{
  "n_layer": 11,
  "n_head": 4,
  "norm": "layernorm",
  "positions": "learned",
  "qk_norm": true,
  "attn_scale": 0.0884,
  "tie_embeddings": false,
  "init": "normal",
  "init_std_qkv": 0.0224,
  "optimizer": "ademamix",
  "weight_decay": 0.41,
  "decay_fraction": 1.0,
  "doc_mask": true,
  "train_tokens": 734600000
}
MLP neurons of a small language model. Each row is named by its layer, matrix (up: input weights) and neuron, and shows model dimensions 160-255. Each number is 128 + 32 x the weight over its row's rms, rounded and kept within 0 to 255.
After each neuron's rows, "fires on" lists the tokens most often at its 100 highest values on Wikipedia text that the model never trained on.

L3.up1268 [192 130 148 128 115 112 102 187  88 117 130 143  82 112 125 109 186 133 120 133 149 115  91 129 112 159 155 143 111 108  94 135 113  99 156 108  93 185 118 126 127  45 134 132 151  71 145 127 177 139 173  87 176 173 136 154 165 201  88 129 128 232 145  69 151 118 128 100 131 154 134 203 135 146 101 106 142 137 116 135 160 202 161  64 110 116  91  97 189  87 100 147 151 139 164 140]
fires on: "-", "th"

L5.up1667 [126  86 101 123 126 132 124 177 161 130 106 120 142 106 125 185 129 138 118 137 135 105  75 185 105 139 115 161 125 140 110 139 146 152 159 110 176 111 142 160 102  80 172 152 178 120 147 128  93 119  78 148 112 140 116 175 131 144  86 190 125 125 181 123  86 133 151 141 193 129 124  68 149 107 141 106 139 130 114 110  97 109  88 142 102  78 112 158 113 122 137 177 122 138 126 137]
fires on: "er", "k", "e", "el", "io", "ym"

L3.up526 [120  77 113 103 108 160 152 145 160 139 137 130 153 139  80  95 122  97 113 122 142 100  81 171  40 156 150  98 150 153 141 128 167  85 108 127  90 152 138 157 125 106 109 100  60 119 178 100 102 109  99 173 153 119 161 139 224 104  66 115 104 150 117 101 153 100 176 157 142 142 113 139 113 120 116 165 111 128  96 133  57 107 129 137 155 148 170 137 100  70 120 113  85 148 112 142]
fires on: " |", "  "

L5.up1740 [ 67 148 161  90 142  96 110 125 123 180 182 138 115 165  84 117 110 125 117 146  84 132 133 133 110 117 108 151 134 108 103 122 175  61 119 129 120 113 138  93 129 136 135 120 137 152 189 144 117  67  82 162  50 126 110 174 142 158 170 151 164 160 141 109 166 161 215  88 101 101 123 140 131 165 112  94 133  95 132 106 151 112 114 133 177 137 106 134 122  95 158 124  96 130 128 116]
fires on: " (", "=", "\n", ","

L5.up1399 [154 113 134 101 168  99 157 108  99 103  99 144 120 157 109 124  70 115 152 148 139  72 117 123 110 133 112 147 155 115 161 115 165 118 162 131 128 111 138 115 146 207 162  81 130 166 186 140 160 129  88 164 123 185 120 155 142 144 102 161 113  61 129 116 120 153 230 155 164 128 107 141 160 145 176 155  84 108 113 110 137 137  70 132 188  74 109 113 104 192 191 160 128 123 167 120]
fires on: " has", "'", "-", " were", " attended"

L3.up642 [114 117 150 118 169 134  84  81  93 175 152 142 171 127 116 153 141 117 130 109 157  90 106 101 104 134 176 111 168 123 150 128  89 118 153 132  81 132 139 105 183 105 131 108 142 142 166 159 134 137  82 119 124 111 139 170 136 165 186 104 120 127 162 132 116 140  81  87 121 121 122 202 129 103 133 174  91 202 185 120 167 165 100  43 161  73 136 154 118  64 120  97 149 113 134  95]
fires on: ",", "yo"

L5.up1840 [126 144 152  56 171 148 122 136  98  99 104  32 135 130  47 107  87  83 157 144 145 112  92 144  65  74 141 132 152 120  57 112 119 128 198  84 151 107 131 153  97 174 104 140  87 167 149 178 128  94 132 142 117 139 167 138 138 105 130 137 144 146 170 107 120 124 161 163 118 175  75 139 141 168 135 115 117 100 139 140 107  99  85 170  94 136  86 107 101 162 194 122  39 141  96 141]
fires on: "-", ".", " were", "'", " |"

L5.up1030 [177 136 161 157 130 162  63 115 156  75 164 133 155 110  99 120 162 145  97 102 148  98  90  88 125 147 122  88 157 159 143 167 115 124 151 122  97  90 130 143 132 111 114 114 184 126 170 161 135  82 117 117 170 134 143 170 138 153 149 136 128 161 175 141  93 160 110 111 119 121  95 121 128 141 125 119 106 159 148 103 175 158 143 118 169  85 104 158 119 130  71 133 131 116 150 111]
fires on: ","

L5.up1003 [110 203 118 129 120 104 137 138 174  92  73 133  69 111 121  98 115  85 150 127 101 144 180  73 137  80 128 141 115  93 120 104  92 124 106 117 129 150 135 100 135 166 121 180  72 155 103 139 137 192  90 156 107 151  96  73 152  97 124 147 105 133 143 110 136  99 104 155 121 193 130 104 201  88 122 147 113 148  49 117 100  91  86 101 181 125 158 160 135 136 151 132 160  96 118  86]
fires on: " |", "s", "r", " of", "d"

L3.up23 [ 78 124 130 152 138  89  90 112 144 111 154 143 111 178 119  69 135  95 195  56 144  80 103 143 119  97 142 126 119 115 102 176 143 117 186 109 103 139 136 101 117 125 204 116 127 131 158 194 119 132 138 127 120 124 128 130 108  89 163 100 132 159 144  97  83 159 107 102 104 129 139 151 102 145 106 144 112 194 169 147 142 127 135  60 129 119 101  92 136 152 128 162  95 187 185 164]
fires on: ":", " (", "|", " |", "\n\n"

L5.up19 [132 138 187 101 101  99 113 131 151 152 216 183 181 119  78 179 150 150 149  95 185 153 131  86  40 133 143 153 195 125 143  72 148 140 101  97 148  91 143 135 102 143 114 138 114 118 103 109 114 106  99 139 102 169  68 191 150 147  22  37 149 158 147 150 130 160 122 115 170 162 154 143 119 126 126 115 137 151 105  87 117 187 187 134 131 115 151 107  75 143 132 124 153 112 136 131]
fires on: "-", " and", "_", "ly"

L3.up1451 [133 142 126  52 135 131 109 134  79  99 160 135 162 132 134 103 144 119 137 140 144  37  97  98 117 162 114 105 162 100 118 147 134  94 125  84  89  79 136 140 111 143 155 153 156 128 179 175 144 147 116  85 147  85 102 126 160 124 101 117 148 166 119 117 115  68 145 104 116 139 120 184 159 160  78 120 105 170 142 153 133 123 168  77 120  68 144 136 123 122 152 126 116 138  96  83]
fires on: ",", " be", " become", " these"

L3.up1761 [ 65 145 137  93 134 169 150 121 179 108 124 114 140 145 145 114 121 118 143 162 208 127 127  87 116 133 150 164 172 120 134 107 142 131 151 145 102 100 127 165 116 184  69 129 119 134 131 103 144 191  64 165 151 136  96 119 137 136  87  90  91 146  58 165 189 148  95 183 140 180 135 127 150 101 151 154  99 142 134 115 109  97 139  98 138 102 181 143  86 129 164 129 143  95  94 180]
fires on: " |", "  ", " to"

L3.up698 [ 57 110 153 104 169  94  87 115 181 128 158 116  70 155 116 161 180  70 143  86 200  61 150 102 136 176 115 139 157 129 122 133 146 127  79  98  83 128 138  84 121 118 117 116 130 133 121 176 189 206  68 105 125  99 154  65 126 132 142  96  81 138 163 123 101 154  93  63 109  81  78 119 139 120  90  88 141 104 153 117 148 123 123  94 116 130 123  82 115 100  93 121  96 146 141 118]
fires on: " |", ":", " wrote", "s", " film", "\""

L3.up1230 [152 131 147 132  83 129 118  91 138 128 168 139 127  95 120 120 170  86 114  80 161 137 109 185 115 138 130 148  88 157 128  94 179 110 152 145 158 166 120 154 128 124 200 125 143  63 186 148 136 147 121 190  90 138  98 183 141 131 104 137 104 147 182  92 121 111 111  87 157 166 137 138 105 170 157 171 114 169  58 134 124 119 131 170 125  51 139 139  78 125 164 104 180 152 122 134]
fires on: "'", "e", "na", "ea", "el", "eri"

L5.up53 [152 115 150 132 101 172 109 105 174 136 115  54  88 177 147 181 133 141  61 135 125 155 162 185 167 120 149 106 168  99 111 140 144 121 106  94  61 101 114 113 195 161 144  80  82  80 135  75 120 138 165 119 132 144 107 148 193 122 106 131 189 137 147  63  72 136  56 148 173 110 129 122 189 181  99 121 145  85 160 100 156 111 129 164 130 130 109  98 155 118 126 163 184  80 145 136]
fires on: "on", "ed", "s", " him", "n", " Band"

L5.up1184 [153  89  91 127 105  71 124 114  95 165 168 111  68  55 119 195 136 123 141 126  79 159 147 104 141 139 143 120 161 135 168 110 167  98 110 167 128 183 154 118 121 122 120  68 144 152  88 192 102 104 101 105 155  90  98 126  73 158 123 110 169 125 181 148 113 127  86  85  97 139 163 171 176 138 158 106 147 139 203 100 127 134 117 110  88 100 167 150 122 154 151 173 183 113 145  91]
fires on: ",", "-", "iv", "st", " and", "r"

L3.up652 [164 131 154 121 160 105 111  46  75  94 174 123 117 149 107 128 128 117 171 103 193 138  55 146 114 138 100 134 132 134 176 124 123 101 140 162 157 106 150 140 116 135  98 124 138 138 198 106 105 116 147 141 119 102 116 130 128 120 111 118 125 130 171 100 124 120  54 100 118 162 127 104 127 128 152 155  70 115 160 107 149 187 137  21 137 139 165 174 128 153 188 141 179 147 128 102]
fires on: ",", ":", " March", "mission"

L5.up1457 [136 135 197 164 116  82 108  61 115 125 142 152 161 114 125 150  76  91 192 108 148 178 133 151 116 162 124 183 108 120 135  99 140 107  97 150 151 176 160 151  75 148 176 143  81 159 114 110 126 150  73 206  98 163 130 230  78 186  94 100 109 170  98 123 109 163 105 110 120 115  79 176  29  89  83 170 124 152 106 122 103 171 181 108 191 120 118 106  90 142 112 158 179 164 120  90]
fires on: " and", "=", "al", "-", " to", "ant"

L5.up819 [ 97 148 120 128 166 130  57 140 129  53 114 129 214 103  97 123 196 121 148  98 203 134  96 145 143 106 125 126 142 173 156 130 131  57 133 113 113 141 140  73 108 155  54 121 142 190 187 135 115 156  44 204  82  87 158 156 167 133 143 125 107 161 193 132  89  43 153 201 108 114 145 129  68 140 143 158 124 139  97 130 142  87 191 171 121 156 126 146 125 134 127 166 123  94 137 146]
fires on: ",", " of", " place"

L5.up705 [186 140 152 113 116 102 108  96 110 170 166 105  26 175 125 160 146  91 119  89  50 136 136 168 163 114  71  89 115 149 120 110 104  72  69 131  68 139 123 130 164  86 102 125 114 142 122 160 137 144 111  79  75 165 101 156 133 139 114 118 180 172 142 131 112  95  63 170 129 193 151 116 136  99 140 135 130 181 176  97 129 169 121  91  86 105 128 116 140  98 134 138 170 161 131 127]
fires on: "n", "on", "po"

L3.up1904 [154 165 158 126 109 177 129 121 181 120 176  14 102 103 105 143 149  82 175 135 117 158  62 142 127  96 109 103 128 137 137 139  82 102 148 101 140 134 150 190 113 124 105 109 122 116 135 134 166 146  70 148 165 136 143 126 160  94  82 124 220 124 113 139 135 132 104 171 171 190 128 157 125 133 141 132  81 104 113  82 131  82 208 146 115 106 110 133 140  51 160 121 128 118  84 104]
fires on: " |", " It", " that", " it"

L5.up155 [101 188 193  92 132 141 179 138 102 101  98 113  90 134 106 197 149 112  98 128 136 121 145 192 154 146 137  70 149 127 104  97 140 101  86 145 113 139  95 115 142  93 147 107  96 115 142 186  75 108  70 114 134 127 165  83 131 140 137 102 132  88 191  91  73 110  72 148 122 127 183 146 165 115  67 120  59  88 139 125 115  71  74 133 120  84 137 116 114  86 172 115 186 130 109 139]
fires on: "\"", "b", "ho"

L3.up576 [130 120 105 145 166 143 142 121  87 126 122 153 178 105 125 178 110 133 128 170 173 104 111 110  99 153  93 145 163 132  99  72 114  97 109 108 115 149 116 153 141 187 113 154 156  91 189 122 119 122  88 135 154  86 103 164 111 118  97 116 114 142 118 115 114 161 117 144 190 145 109 143 157 128 115 164 117 169 157 150 147  71 101 109 167 121 136 145 115  87  81 110 179  64 105 139]
fires on: " |", ")", " number", "  "

L5.up79 [185 130 142 154 155  94 180 210  69 142  56  80 141 133  81  63 135 153 185 128 118  81  53 139 170 149  92  91 102 115 157 118 177 116 118 161 125 102 134 152 105 103 114 101 143 153 152 205 115  49  97 167 105 149 108 136 173 116 170 130 203 131 166 112 157 115 147 134 132  92 138 105 179 115 111 129 121 100 114 112 154 173 119 119 184 123 129 153 156 165 209 205 107 110 151  63]
fires on: "\n", ",", "=", " the", " /"

L5.up999 [ 95 115 143 161 168 110 142  72 143 145  98 103 112 129 106  86 145  97 103 145 191  71 133 107 147  47  85 117 163 146 136 116 104 123 165 133 141 184 135 130 154 143  98 155 122 133 137 122  93 111 111 164 121 105 177 123  60 133 140 123 142 112 153  89 151  69 157 234 113 111 114 139  91 177 155 184 144 101 103 185 141  98 136 202  80 159 102 158 122 130 172 102  54 142 136 139]
fires on: " of", "."

L5.up1081 [181 119 129 113 150 105 162 108  89  86  78 106  92 107 132  82 184 109 201 150 151 104 138 142  77 103 124 159 181 123  90 174 138 106  58 133 195 193 139 145  79 143 166  81 168  96 124 148 161  79 131 175 161 134 122 146 148 166  90 168 218 147 149 141 127 111 120 142 160 119 133 139 145 137 136 135 112 143 172  65 183  96 155 167 138  68 147 151 149 134 138 176 133  99 169 107]
fires on: "-", ",", "–", "th"

L3.up364 [ 92 123 151 128 152 123 131 140 136 132 158  91 122 150  38 141 170  80 225 101 144 100 153 155 163  85 150  92 151 129 167 167 111 145 185  85 150 165 148 116 145 137 102  82 117 138 167 170 119 109 109 179 112 107 152 126  96 106 133 167 162 156 188 116 131 109 118 127 157 138 131 124  95 129  80 155 136 158  87 118 104 138 109  76 111  85 110  98 157 154 130  96  53 145 169 112]
fires on: " |", ":", "\n", "-", "Career", "ates"